Part of a small language model's weights: rotary positions.
MLP neurons of a small language model. Each row is named by its layer, matrix (down: output weights) and neuron, and shows model dimensions 0-191. Each number is 128 + 24 x the weight over its row's rms, rounded and kept within 0 to 255. Numbers have three digits each. A neuron's up and down rows have the sign that makes its largest values positive.
A block is one neuron, or neurons of one layer that tend to fire together. After each block is what it responds to, as a language model described it from the Wikipedia text at the highest values.

L5.down8:132115128099129103140111113121130098161144121137101127122101197128150126150118132125103152118114117124152103115130112122092142175176117089160139106114123126089144127084137053141151084133126134113139122150110140147147130126104149171098128092144160102148121135144117143106098159066128117171127107168146144147101135143119161128127128113135115143116098155123094134105088106118137145127100109112157151134090143118121162145110142130121142089192102138109080139157156105110129126104174111116124083115170095135121126089102158112104124135122138139117161143150103164122135128095097118099
L5.down122:100128124115091084152152164131189128116134119184125136134119138139142144146095183113139139117127130142119130096145082159106143164149113091097080124105136164136140112169120131175147150148143110121107138079145144140100140169150092145151145107136175109121152119136111121118115112158147135129088142177118142162120158143140127159118089128110111141145097097118124110156101126127130115135149116178104120176114161166101103143189114121172118168080073147117100112167144148145108159147115119140117194136153139128140156117141136131094120123144127143148133086117120123152165120137163135119
L5.down898:134095140139155132114143123121138129149165128165127106104118103128114116112112096104118116100130143144164144146130152152121148132132088127103136145107096088171144095136154146109135128128132102118108126136122140130128146126080142099109130141110180105107166142132109104152160147112165156112115114120124096064121152080117115119124137119191119109115058144099126135120131096120129118142124155129162092115129133107135128145101109127121143115172114125151091108149157132141090140133145143085138113124138073176160126171105165110155157112128103133148136136144160161101174126137149080152
L5.down921:132163138131131099145164125065112098130092137126148082115106185148123099137108122097127118130122182133134113108159137104163135145110105109091121144113127070123151134118100154137151138129127129135082120149103115067162123126119146125123101153119136104099127115133169115125113153121173191146143139156135098121174138129149145108132139152158105121104148119141097140098129109118142119128137106142123149174171122140108110117192130114105131098157112126138114129122108130117112143105119130157122136106169125117140139119158125111088127092140115167103154120094100158144255125125142123093
L5.down1098:140137167119130152118131094086121139119101118129134108130108136123128126151108119147152110128115098116115117139104131137119181141102140069158076145104123076152099115083167132162130147169122108122156139154153123135097148142162129122145144153158143128114094133135177091120080156132135128126149144161146154107146134124138158135122108139125107103126146125167171117101117108138145142111102113157150116067159129121133146091149145105088117093122110078129144143120131089149138172113115114172117136115124102130180110066142128137131145097116091101101120096161158120121150139139173147151
L5.down1290:106133126134108125140139150114125150147127141093089105130112138102116104141161082131112122168112121158132127142103117118103178123103132114136131135133145115145124112144109144137091100099131168072127142138115153097108144111122081173150117134153137110138141147135101137087152134114171122124134125076147157122110145140151171138104143150109182113120151146132099144151120145098139072143144135131132122111177145138113119091131112108121122161148128102116130106151088111150144151147166123129120093141146145101122123074169098097127145114156137126120161118122130113116091151081134124098
L5.down1519:148155122152106160100145093164178112134119139090126084135095138127146119133139110157106110081077132111118105120126131133122137145140162083165159105152137148091104125155172083120161105137146164151122147111161087143122120159107118111117107132153080137165164161118140119149066162105153174122124118125103146123128098151110161087133157137152133128132122141118152104112135121074099123119158114159121110121121119130113102138107133095105104117140128136176127154101138114131142083140114139101156113097162120077076136150101129120105141112089160124122135101121122107185075082142104105109
L5.down1732:107116152114138084155126127134162135135126100123152124127112130106110104114133119126118115108119171132109094084128147105155141149110128114148151115092091132166158161139164123118194143072137130116097100128123141097150144122148129176141122158143111161134170095125147146167104191103118098168117157119157131110138109100157103156138139130112141131094118157087111126104149161096107102156133114119161164107171124146114092102169098121147149142135149103129155174112120115118147085093134146124111121130150121156159072192092137125091125112144124151132110108141180130108136125120103154088
Table header ends, subject nouns

L3.down75:123121129153128072144116101097137170113125116116109142130137150156089114079146129151136136159099117097117110120165112121163149137116141123155109085101127124162121082112139113114162106142101132127163069093111087126122138092137108112106101118101086143173133118118077162158126121067099147053136104115124132148107137174108115134139143145134104135108150148112096142096130128129100084101126091108110131080098132140080097106152129139093139117116154122134158126088127129151143129162143141118161107103111121138127133116122102115149116097175183118124112126144114126113104084127138104128
L3.down130:161089106119112134140122078212105148128098163114139093099115072146120140121097126165136128150143116131130146106126187110100125103100146135119116123098126128143127086113100128117155142110091147113120119105137125109095176101094146116137145142171137143080138172141106142176178109105112177134160136107077107152120110144097146137113115155127124124125168107193099138138096137131144150110166134171129102114094136158140114152150117129137098106116124172094117159108213142169141184150103134139114125082109143149126097107090132122094154112157164146123130111114135108113148106149133114108
L3.down170:135147144109105130096121096151120124119146148142116124083139146127100137120131117145116140143088087107138129133102172118106067180143118117172103138149113118120114138116129160147130156157091138135126127123106067143128148141100097101088113144139104070139079107135130135170132145109106135140164117139119138076126154105149150159152126129128150102106148167126120096121145107145132156155151146070117132107143133123137119140114095138140103158173084169137108164123170153123135134067145128113132127099101132176095120091122110119126113132153100112138126118148119141098068168170148172118
L3.down191:138120126106128080129140124110163121158119130070165127146146140126119130172115164165105162144098128146154151139127135124145159143112124107114124106120089082137159156146127127154106113153133105071154152114128108126157129134149124124148084156102169101139139095156103146142145126120126093151148075103101124108127146115139102118190127102093122161138159113112163146120159151108120147078163139108112132112118104129113175173126097153152133123140145141146150112150155150127143121115125120125121089134133091144085147101159120106137100109130129157131099100163132135115093132143133107141
L3.down582:139079122141132125134141118127164168140132118161108160128126099166127132122154114146131133090179151160109123178149183133120122074099144178127171113143099151128107125142142141111119082073144134093142137117123123062105115150127129108133159163149114163143148121122122144131099154150160137134132130097119161098153111121122131157139084127139121111110091097137083114141127098149107155119090081090100106151130087175096117103123136129139134115147151137157123146091119187160124123113156122102132136116135144152109104133156081121171123144130181118117146143141126120095076131137126116108
L3.down1200:095106132109099156134109148094119165125102121098153137138167172172099096119142149153153124128173134117155127110119147157156126117109138141155111096141116154132102140105148102098113097121131163161169122136131136151119102152099110124164123120148160105139135130150113128140138122142164105117118121124137091119122134115143162123174125148130110094085180177146101107125101149081137137118117139131136161123105115120108159156137102124107131119121131164161155153108099171109113123127154139105126118126144116135114150141149091173144136133141123100145133122149126080141233149078099118100
L3.down1246:118112130123141155126141074095118172130100121115155139115144137122127122101161081148143120109112132139123178093074153106111105107167123144111156126146155124118137154154156113147110141102143081116142189118098115112101131179130123084106107117145113147136134107121136137114128102110191150121142145125097098140161121124134169097140104128133095124177099092125175113121125156142151154087136125119189110129132095130142192130139109112110146102071141139176134122150098147147120141123115090146154139139151188106133159104132135118150122153164098124135085154133132081127166124144136134113
L3.down1659:128136154140098146173089151088170127117092150122156118130172143116093158140141146117113144135076113137109152105139161109126118145123133145164114097122130118095099154139142089133155115104150118158130131139126089148126152163153110159123083133086126138162118143149070098174140124129126143127147143186157118136087141112090131101114181164111105130167143172140103143108118164125097111099133158127138124137121123151200125137133102178102143115136157102189114140107141112121131182140135100103125106135176117112125158094147099080110162125115090132114125142119154071138131116199146126172
Clause-linking "as" after comma

L2.down583:152154102138098137119139088124130160096134127142139145112150150104085112140143125126096157105138111150093139138144116172204165157129109112098128132121165141174125103125146148124109138147152115149081120123139137115157152122112117130107123121137110176096138159130113131115128155138134120113090158118133169142135116143128161132145160126105125156162154082109129143124130109097129121141114092141116160150148106155132103145144167137130108144127115159127130118095109137140132145129149152150079083134094147099108114125129097133102155101125139140134162103139136114130196124101179103155
Role "as" after serve verbs

L5.down290:105103114160120107113107142102152116118087159131157123115170159158100116137161096139124110121133120121124084114147101112174148134145182141124135138139169123157108150100104132123123114111152110099166121174169132094192156126108166137126122134181093146139140093121112114135099143122123107110115121075141135142154144147127113144113170123122154134122162154118115119160131157110140091114096174156123131131167131124106104155096140116141124096138115136101155153124161118145152116168137096135130082120129082123115090142133133110120161089107147132118087123161161103160133111122140161112
L5.down336:130113135148144120147151156137131169156122159125109129088119145122104051086139120115089106122134103134110118142119147115114126117156190135133124113138141135102160152115149144121119107101105137116161132143124117131125125154134155166138170142143126105124100107125111102182141130108127137132099167071100109119133152117120114150148143108161133170156198126130090142115134124177106097106117169154146170104128105096143127114082123161143148078104127139096131100100149099116118122139124127130116107133121126094169135097164150158159160090146087116122112114100118163110132115107174112163
L5.down663:156138138165107081118140128079172142111101130115135137145160138098136131146148127114174140104093086175087133113115107131158148115126187088106137132162124140090144097159129132114128119105132122126150131100121155092161109175085091123147093145102135146171118150096121145160150155114090127102164157087098147119098165128129150116154140105135129159149113108127109133164123143109114118129108129044146140129131132116142098139170189146074096098099167094103128112125118152140137125143125124125075115118163093137145107140144128186095124118097120132129104117126153123148119121126118124109
L5.down957:110143125139136120124104153146136152112137171130120099118116123151181150140142136123134132112105145142122168072124167132113067133119159146133150117129104138128161099126106107142125139170109146160113144137103124127177115139112142119133120153131139104106134097147128116144122126148138125166208093111116128132119137156106103174163115106114110121133152145156109191137093136131108164118117120115127172146156124106111159137141114164154134144153126128105155124181126140144105141142102112153125113080152169143099097149111178132146133105115105140141163115183115108105173116149184156133
L5.down1394:130105115139161112159111151145144128117120101135090094139100140134102145118145112115134140104159098133114084146178184150146119137152177169126147170149120110153139140120129141097136127095141141075134108120132100165101159142093125152139133123137123106128093110130104130161112098079138112118144146107174134121139127130143110125122158153149153175158158127119121161126149180152106129085133187154143124107123117127168119127136123158127155067093161154110129141100134118118154128154124097076126132070163100133153127131153139160127153145133097123131131095121129119126153159143156143098
L5.down1669:108159177153132138145150085131099172126175147129112127147136130083105118155142142174088130141151147102143113132136154139116110147140108129089173120143125118109156126128165110119123133159128121128162145098123131099148120120125153162117156113137132148075182113111173110149088167131187134142134099061135134084149097157118104156135140124122166127142124124139136125139151107158139153119139136108173118118094140145131148137132094095107134115106130086130150105143143164163109103151142122086164138169164160139075173154106117143129104135175176104142159127117148157108137100111178086118
L5.down1737:104119131076117144118101143142154157093152125074141145168123153136117091094125115102110134117150150160153165133148151147110148148108127129139109112147121139131139172120169078141135123099099160128117117075086144108116141117147112127146147134104132143134106108095145158119129137121120097114131134093092148145142155114156130149132108138099113118153155138176157136100178148147122153160146171131104118101103125130122112152111081133153148087080125148109142133131123113126132109164104107143162122099137106149123148151119137137095103103188102136118147109129120117140101144102131125122
L5.down2243:142126122158124136132142145120138137102080099119108139106111096169128143119151107128133151136149080095099137116067088121107110113111135142102133131129158111132068131129128108131121115100128114046130125137156084106092142119137142155127139142124082120103100117142132113116124099111156095155130148120089131144143091178119123144129123128153126190114112117142108107154132107105124116136154169086128125110159131118104099135113156100154132147113143078145124135134130140160137168119091063109142099132111157117099096111125142093068118143121161155121176094123087106120115130103097159118
Role noun before a name

L2.down1096:121142142107121133121124129159116116142095129137152145142121098140127137083116113129097128171131130091126105169103137173166113070097118135147095108118128165157066127165113097123130116136115112143118143124146131166132172120136127083153125113135155105115087113154122156174159113115116115140142147141156131113151126068107140091105115116106127123149135117122100200140138118136121094141074093116118136120107149118099117084124137121099136100148113115149112126161132112126122138149093151132125120136108126117102162111118147156139126175113124132066116121123117182157172130160139169161
Mid-name subword pieces

L3.down287:103097164074123133180107098118123136152177191085133144141119089087114172142153132138113149159134168128154107140132136147143101123120129156152130106141116117174148121127114139145120161120136157130124155104144108178112182144147134128150150175132149164101119131139113092127156138145126139145135149120128133113078138112120114120101154149108157173117109108168150106098142144127112111140094139116139123086144123071118144136136141161125157135141172097102146139100123172174116131101109130107154106133129142108117074102115114104115133112086126137163155103151096110145108141195108155200
L3.down534:094089135137152129052126112116175174110187124127103141083133131129130105119146149144069124147100145124112131140125167114121111107131152113119137128102132112138132083088162119138156145112099152129119146153125137096098093132142124082098144144126124155109133108130092128115142168088163173119120129104118109103163156124121143115147129103100203102160126157138095143139108124144148151124112097119155111103106140114130137134170100140148140171137134133146145139163117095140131133111143141122116114108118132169110150083162093133143130079134145131148079198150182125110164118145116136073
L3.down626:107139111110142096132130133127176101103096122099136157160115135104143154107119135104100129118161129125131108124193127141130123126115144153153141139165129154164127163163157109159156118138133144167116114095110130079116132120158107149147112106123133116119157114149146120149128099121095128182150164114106092127112150125101082140162172105106104134094136128152120126123125130119104130117112106153144107161094151159159155105102096137090099167160138151087094101113133117126127110099150089148148116149108125168111102146129142181100104124141133121145148151096097105108163102124152132177
L3.down977:131167166106115101129119158090161164147090144140135098135154199144118093124120120131086121121116126071124100114124107186153148153137108183073114140150121117128124152116147105099117127119168128117121127160130110113147115190088158133135112136152122132154109089134152117135113084089108103141111126113115112134177112130123153136131172101117139176112167103136160150117144112146176132093111174142159086103136124118104136164122123134112140097137139156120134094121148117136157115192127152131139120129138123143174116092103086132179113129129129123129115110138078085103171077129157117119
L3.down1132:111148091155147116103157133090120116166132161106150138119144108104111131119170123144137166107146127115163119121109124176184139116119169133147118164140161134125125148112118084142119156127162129129132169098109157120156082148149102120096105159094126147138094133152080113135106132137142100163113153083126116108121149144124134133122146124093155144138165140101121139121114117121167130157121110187157110113122171136117125156131134128097102149131118117151109116119154072177135137172146122171133103111111103129122142153115117123195124149132136176181113117128140079153161138118126143122
L3.down2055:096113118168103108149097120117137135115096158138088130105126171146140134161088137166131169136078152138126144162127115149157133143130116138141133127094113118118136099107103090103159145110162132132136164131146154085132121159164133155114144169095103134146137128129078101118136110081145095130173106112105125092130172144103134147153137110125104127115147170121134119160133129128150157108098129168128089194143136128131099157121123128100105130134125105146159147163169095125106171111144138124162150120142146149125167151167083111134099117107111111156128128120109167113162110123141133127
L3.down2253:169116136137136125088143104101134117118152120123144110196125109124121148099142129105142117130186114090142093118141117183099136122110093138113081137148114093136089111129162155124115107111188132156096058118110106178178150079120112134111100162128104103121121078135128110101065112140131118112112124123112130110133096049140153159122140123132147144134125111119120173123141137131143122096116181137112132093099099136154133145101165115140145069161135157127099135149100118093139148119138131131118109114130172139134090164172095118106159111157150149129119151086116123143134139128114146118
L3.down2286:127116123126085064162118151123156116090153165129100145137157186132129152096095141173118133142134118102118104127151124150141138162145137157146131134118135088133166114105110096148104127112129194136141160154154108130145143148153117137117157140163146127130142086073187118138112094123138122136109133070069136101153087164104103128120142176069143123127134086110139132114148141076113145110125171131132087099146078139126153166135122100099149121104141095103146135105130105092132125176109143117147130159110103115096142107093125185078114143132121143136087145139105189132132151168119151108
Person-noun word endings

L2.down120:104104155091103163108122142106174160166181172156098155082121179132106109108097113131178099161117108110115112071088095118128106148131142159144104106116123109121097153069107126129126184090124113126184131148154109131120118130128118125124122147142151070117129065145100114135168150125188153145093100110111108098173136125160105125113137107118145126170147169136132091097126125163146112129122153122088106097133137094105142115114080122117129156106157104163128140124124105132128145160112122153110151097137130083144126102145111153104136132117132142126101114122110140127143162124119153124
Plural group nouns

L2.down1944:115141120116129153158139082113108089124124166149133137102129178139133135107138085112140160136117148127096157106135137149142104129170154104206081143118157122139133090120128114090129095153126113070148117152127103124085138148150149133129108148138105088160140129135130129115109106143122135164099093101149147138105146098097125171073043073160169132146129130116139131101127184089167087117125114131164153126114136134124140147095137128096126116160104129147126160095137107169123149173122141135113099133117154120143108095149128159144152156102128127129096107185103148137124141122097143115
Table header row ends

L5.down77:130112122144167119156156160124063146133150107112158103119134142123150103125115139112132101115105154165116103154117142134100094130081140099153136166080086144147117122127079099167163105135126122130136127146116123176106157118159161140133137134078121129116122171125078170130114133143134117079131114124193140113113110143114115123141158149118097115130126120115148144157133158192107113139129160142107141126105161156126164134133128112126129134157137094181111147157076107133081094100084118120123108128106163104145127105136139149169158146102122133128154150100160115162111075088112146101
L5.down554:109110079095181108121097111098108132149110130128136131113111137090095158139175117075132118168120173107110111119139113126112102118132129150145128100115114155122157141149087100081123122080138156146101128128109138115134154140116129120152097128107131150115138171119119085108168127140117099062091093128142116156145130117122133115144129128121162093098158127165125144112104113124079131116182166138074143104152118143152091153133098136143092148128099148106139135107142105121129152126128090140162145136226160127117147152162148121147125178125108165170135179091142165108086108156089143102
L5.down886:086120160079134113109078092095158127127155171088113119162137129190125119133099107130147128157175069101147154164107140164089142110139120159156135156120122120118122159091139118102102181132145138093130148138138130112099105139113132136129131118165115139119105107144145113135108125118130122125155125104139115139166136166102140143119122118159115146117139148136081111105111079113116143153128086140179122120131125098097121156137077123119133139090125155102149177139162119112116112139128086115088125151165112117122100134094147109115132154125135081146126164139095172136180123178109112096
L5.down1640:142128170127094114123101119104107138141125145100139129118183119107134140109142069099109124110132140067102125136117143160109126131095138122082114135147119148151144127101120147144145108121101149168150132107165138131106135102118151093155128159132171103124106116159110141147153128126119138102182164162142140103084147108158141122135113144159115103093124100144164143150115113164131134163144135179105185142120158120117139106112128127136100141154162114084120146121170123120096101129071144098166081146099140119123169113098156096143159106135119134113134125142157154169112153126140131129
L5.down1766:151140112146116136142182103121137147124137147189189118154098144126120131167130149029109131122121095190158127129104147135135098146133112138117158113121089138103140118133118120072094140118137147113105090121108092115128121126109154200120105118103160122165151143149101118120141107143093110110128136163140132128135093090144137143152166115128131109106114130136127134131095137136127119135150113168089163139155113128112146113172159110139155152118114166131140091154107112136125149159086137141141146130140139172153136134104099145131116142092125130146156124092184133124067117130112103066
L5.down1770:116116139166107145122108115109120135150117126150168139137157131131066091148132138108112137130115142146130084164162164117101152065121140150152114130100097124122121103139128141108131144176097108127159147145096147156146166082088153149141122138116110141140117104107108096118125149106135074122140131092121128122103113116092155139133127165166137124161096172119155151087096105146164105151191128105156119149103152101099139106112084104095106140116124106133106126137120110110105103114075126134167143093136147171103138102131176121141135106129106128142199139078153124139161126086191114122
L5.down2016:174099133134122087119116138145090132130130122149097112134105161136124109101126137105131119105138094110151132117151167171117146157134118137108173135119131114136170131113141127123124124133124123137173140130123101155170148164108102127122114148163142138163138139167101092136128078120140113127119149160146108108125133093142131112136167147159110153106144131156109161126125107093100105151149139079107106105143148119168117173146140104080147168116172197155161143140095111138129169167130113157118129168098124127125106145099165121129129123116144168114127132105097165160144141165168136120
L5.down2261:074122149138163085137116186157130121171146089124131105169095104142133102104131145165101093105140076114127164147138109131102132128146128125130099122109141128134149191116131090092133149142118113121123127125112154153107151089122095154102173126110056146175106134150155139121147117143083104160141164135157114109153126137110151125121106103135124111148153139114133148122131098147116108153144105072112120102121157128111120144093111102128148076171158108111127138129160137150143084140101118100092096140132153112119144139133146128117134179136120139113160141167067150154148096132127111136
Non-English name fragments

L3.down144:162109128115115125140126167101124121127129138119168156106101117104142106110128133116117110103100119107128135129139093148108128138153126078137121131127110096150123169162131145160150094140121113136116089107188116142132129186163139142138076114156127125124131147089156103160140146118083131104116126138135171118171104141118110121146117147099127142139132116183132159091121117114104188119152122159136165093104120139109147083150152122123136150073118150105151145114125112096124110142113123133147144134133132147105172151124177086092122049105144126119148113097130118130125165116125133100
L3.down282:133132152102114111122122116104174081098112091162118114138105109103116143152175102126120084128150136126142131087150110132124140149141092113128123117122132155145132123152178185117144090102138130149125132074108146089128129120147123115118163141105151131151148114110128105126152073115133112121126129153155208120090129160090092118137103160168119131146176105118141142132152183117104139172120098141139172141119123155170130116164127134156085131121131083149112159155140114106125118117101172144135144107132113137137159160137114110109118121151111171084139153131107116150014113114115143113
L3.down353:128139145127117144085103168136122130101112131101129124088131134125154159128109140155118142081113139127152124076118063148093126137158103121130142130144142131157139124138097120109112111085113107139128144119122124121145162145110081140126072169103114094125141108118150130108102128133138114126142128127117113152121166112119169143106181200112130125132100146187115153158157087092104172130116126146118138105116140114099185120178142163137130134132148109132129122153139139152155121152079131102136179103172147114136145130119098151129137131101122148177141136173105114137037073115108131165
L3.down400:081153126115124111149136125135090158120147114143106102124093140134097173113136150121174151105105144117085134142112110158146110118124119101132130134134136101116136132156077148102153112115111129136108122116130153158129156117129141118110168079153123149147155212109155133112113160139108113104097144160190184151147124154118164138149110145108115131158115118113131161111144149105114129109143113124149090139146131110158139133169148091147104162109132131095132105189132145134119107145108122153123108119113125171104109133104146121162151134141139097115094156147138147148057126100115132137
L3.down587:150111110156123094095145136105125092099123147127116167133154125138139137121134090133099153098136130152174130135121138119134103113148095140174093094114147127140106087119108169121102108154168115121114150151137161119137145093139126151112125115129080101141169156125140141156162151158144121144125116122132111148133151143112148154124166113127097104133148153110100140106153144120143054128131126115140123136111165169140115131126159120094149124120118125117126108098117090131173144148138127139091110184115112180092137135140136109149126155127116154110127132124147160142116149086090125132
L3.down621:133154121115146100110126108075107156110137145130136131137153146129054148128150116150153123178142127119125144103121104151163143139140149137149130115110119162145169139113102137142066139136144136116137084154143133170152127136100138140107108147095116132086137086107156117114080133146186137153122099129142127078098131113099078143124131148120160131107136148159119157116152175145132120086124121114113121118101110169112116125136128171095119179126138144102157120153140150160151093134095146156131185080145099075152133149142157103130140092142163106135108125153112128109163169139098162101
L3.down735:108127127136105148120163110114137154088127084113107098121173160129144126137139110120107174118146167134069175101080116109130112161138107107109137161145091155093125157149133151145089143119105125120145114120165119115146138131140140150145089078125091162124163136119138083145129125179147154090153128143172143149136144131125142135095126096068117109082142091104113156130101138077141109135126117107160123103114119156144125124092158144121124086137101143101151105087169134096101144149099140149076144163081171125117144140153121116136118096100135133143127087138088082103097099129119180154
L3.down1157:126152122126172109097120139159134183109168172134056106127134147125124128099129125162148133128105140126092113084132094108117155138148126145137145085117139163130113139106107114179139124124109119142133134153137099122098110122109148103143110115118152137122101093144119182153133107105161160161165157133121082124113110147112073125141136111096056141083128145145116115140149149140119126102176115152143116092110178142131146113133097117149130124110149107129126162086118146138137135130131129134111200119079103136108093112158149157069144138119127119161088173131144153082103148147141146153
Table and infobox field labels

L3.down15:143157111166113104138128160134197105115139132085158124147124116152140141164182125097102129106102128144125138146067119080129162104083143173139138106123149162081133114132161193109105106161103122117144147151175120137128121100125112112139108148160152129101108115123072128112139146104132135093133148097104120113142130126125118131160138094180179106184175140154154144120151138161131172144154114111090140152091125135153100118128135154138085145140140136131144176133097104103098134163140135114132086140134121140097145132148136122154102108171106138131097152114124112160065151147150154109
L3.down239:122151112112126130093102157159116113156197153128098140142107131114132131069090070120083133142124135143140109150149125130149153138132108139131120077108150121155155115124120111117127187105140119129131168108155136166122132202128103107150153142155138137121141092107149139113136130086110150144128159076103128112103090107131151162113131097155151144147126077110115153179119118114061093128061089073153149126123140107105117126117115129083162113165166091112134122113141112142151128143112138114152093142147104118129089089130114114148085128096132106099108150146132153169185102179129136162
L3.down301:140154147166136134143083108122163102129150112094153097143157128153109137103132106127113107095133117111114087105111069100118118135137204143103111118137136156113125108146125093122136170119130121112143142164140118119133115144108157142141098157133120074162102112124114116127124149169143141103106083154130118156116113163161115160144116106122121120184116105117151131099080149124149138171097168099124142119176132121140106074150121192088166152075118101118124119149164100130126180145119145090094135127116147131140133113137129118112131082109105158146122163143111099078130141145137105081
L3.down331:148135101172136166131064130124136140117137083111161159132107089135135122129136152143161133132127111087148106130138124153169160084084107144112138109118136153125093157109104122119127133109112129119144094132149112166105140164082141124105136100151125178106133143100110159133145120129109080159133147125118138093138134140095151096092138119139147107133135143143157127120115155163134072138154137158115116131135130097116083127143125152093166127165100121132173171129129089120133134142160130153157109093127180157159129123179177141147104135106121136138139127121108159113150137124109164166
L3.down1366:099144131070141182091160140110167157126117115160118087095114142100133122123118094137099105107177119114143171153151129073119111122131105154122121144142098153138092138115123119142097082119098170118123134143127140161117104126153107114155156122146105078124124114125126141137132123155087093152095113124135147113140141102132073158118126072153122144129134128117150117101095111090135142177135096138136112123111100106135117170110152148113127134151075131091156094211190128128157173134126126112098146107144119103108121115150144128113135155120124129123124122129108130079158121155069149140
L3.down1405:109150139163075092129118120131166114169087138090144125130123108148137135110153131134140121141145165134150137106129097092135163122084158124127098122098134116124171120097156160132094129135097115121159150116152101131149150108061075082137086189126138141136134094129113155112110137122106158132103105122139138122122141130160142130102146135112144144172097109132160151128131100122152112109085120136129136116100122147088126093136126170073085129104128142125114085105119119142128163142123121116172094114156153127088194135147136112121127132082113159135121126181121148112145115123113111155
L3.down1436:118106076086104102138109147135154136128117128099113143166148108044095113108161098145123112139123136153095158116108126133084143100167101103143145069127150148153117117111113112130122134121127105115100133123134147163144119107158154083149095117139111103118110130119154101090145118131203158152145178112126088110169135142173148109115122128130135108160122120168164112143117087112121107115069145168140144161152091136110157121150113141164146118101114144150158112111134141159162136114084107066121118126153130108157129099111127117113146118122104158140087159127161185143165115147152165159
L3.down1566:089176163110148115161124113136052123108124154109130155122142143148114102104167112077114162127131148101156125110134142113086087133172122146103134104179144106147109114138125156105120152142112121147139111118127144149145102136143122149131086135121167105138126122141098117105120162125141131160083108075127102118147114114133114163161137119150148185204143082119124146109147116155148116127122091106165121160117154128172129094142188153155093131119091147136132142101167108130108133109096124143139128137096131091139100124104101122171122160158110150118147089132147090123129125158118110090
Mid-word name fragments

L5.down83:130171106161158093113119102099095117067123165089141089143144123141130098100109110120136124136090121135162131141146096115166156109129084107098143121152162132166107137149151109162099132166139097139125079106124093129107092106053137126145129130101138143073177143153140170115111128125129156140127107142107159116127157119157138122140111116111085155114101119154172185094178117110187141159093074149047122142123131131115143128145138118146161155178107138157188129113102120120156083109163137119142126109153116152128074103117121106159139132108121131093154144143135080118186142167138099152
L5.down168:166105190127137089130128138092151114155156134104133118135121151148161124087135111122124158145135121108075110114098133097113132139160111123172130152108133112102105113111127143166169117129173086149096119122111156129140120122151119109117128129078118105157113095095104108147167147106152137105149105151108160131122136092125135163097131147151130130116162164138119130113115127121138107129113128100124150104110095183113104127140154196098093145137120124140109117104123175138161141145150148101166174105097138179117121095143136154131133119133162120100114138132086114164119134158110077086
L5.down818:148096143128107115109136130145131132096090203147142115110095138118143111102087125134121122131091153131145129128141130099117117142142173117124142120104157102112110140111134152151126116122126179158139102136137147143145154090113080090091113136118110144171086106108102129120100117148120120153103157114147142156125131123132126135090156123091163092125066099125094082123155110093149141137121092151106133152149115095155131188139115100154137145124162153140100148135145097133112131140125118117131139139167123114094140135099105107123158115157170134115114164111111167139078151152121115085
L5.down868:104112099103116135168128142115112155131124123122173128166165155112109109134150091151137165120112123113160094103165118120123105105159125105168084159112182129178146143064162142120138143121138096176111114116135104098144162116054088157120133149136103143117183131154156122120102109142128157147119144101117161167095094127143105130144132155104123162144093084160102146138145107161162145141115056168090108165142149119116110146154123122101090128086134141106099126122168114115128140120115123130116107150133146108150118095132105157114133111132138128106127157173086110075110130125158117183
L5.down1160:156123107148126122143124080135139134114135089092166134146163095130105099155084087153148110110171140136093101156198086120145122161135130145091111149120115160129123122126103190131112179095154123133125130124134124140184094081087156147127118132116141090123171132084108110146123147146162151154165102161130124061135108084139139126154109127155104116129152150154115125152130138124109087112129124148125160186140125133139158116140104113160137104177122119102190075142122122138124117119077114173115141145158097148121141118125172138162098077205105108121158129105154125152112153134127147146
L5.down1959:116170147124110115128104128133105103140099149128157080156135127132128114103134078108124144115096130149148158104157103144135092145130188165105085109095135115124139108106137101083080138104115098121155161209117107138141103086108140159163147086159126186142134185092125151132131115186134081092114175106162148137153132082105120112129108123086087121157127101121144129139093138122153142127110122126106115177169125136143132137166137113114128121144125122108111128136156147097113173089099114159144151108146112114080131137110169079145140109137140117135133091156083122194076136147140145099
L5.down1972:137113179148060119107117122094154068116161135112113154144149110114094131125136135117150138154113142143131086108123122091148188147166123166076083095176100095149104106103167116141150112137177103135168141166138154146103130122104138103153140110164131125118156120108143115160140123102096139098096143134115096109107098123126144107139126135133062169123134118127125125100123139133137132107122126111115120071181116149126134133120081164120105124146135121131157088112116135149082090151107110134166137096127132144144172102157119123118093105109149142128133115143129147130109049191158138155
L5.down2057:137100121110118115096108139139145121166141135120130151115116146095130129109139145126118111158136117125098110095159099119121127123144116119115080106162124202134138117127112124145116109144104102069150105120135108104143158119125099141111143103104088107149139134144152107134062145133132160102136143134164152063126106134130149123099111113103122088114133100150134106145164160105103144138123085129121126124162132126107128140118092101133140142113127078144092136124147110158170129158144141184145110167167096148122131105125133135134120098164149114110143130073097171126111148101118135139
The word "as"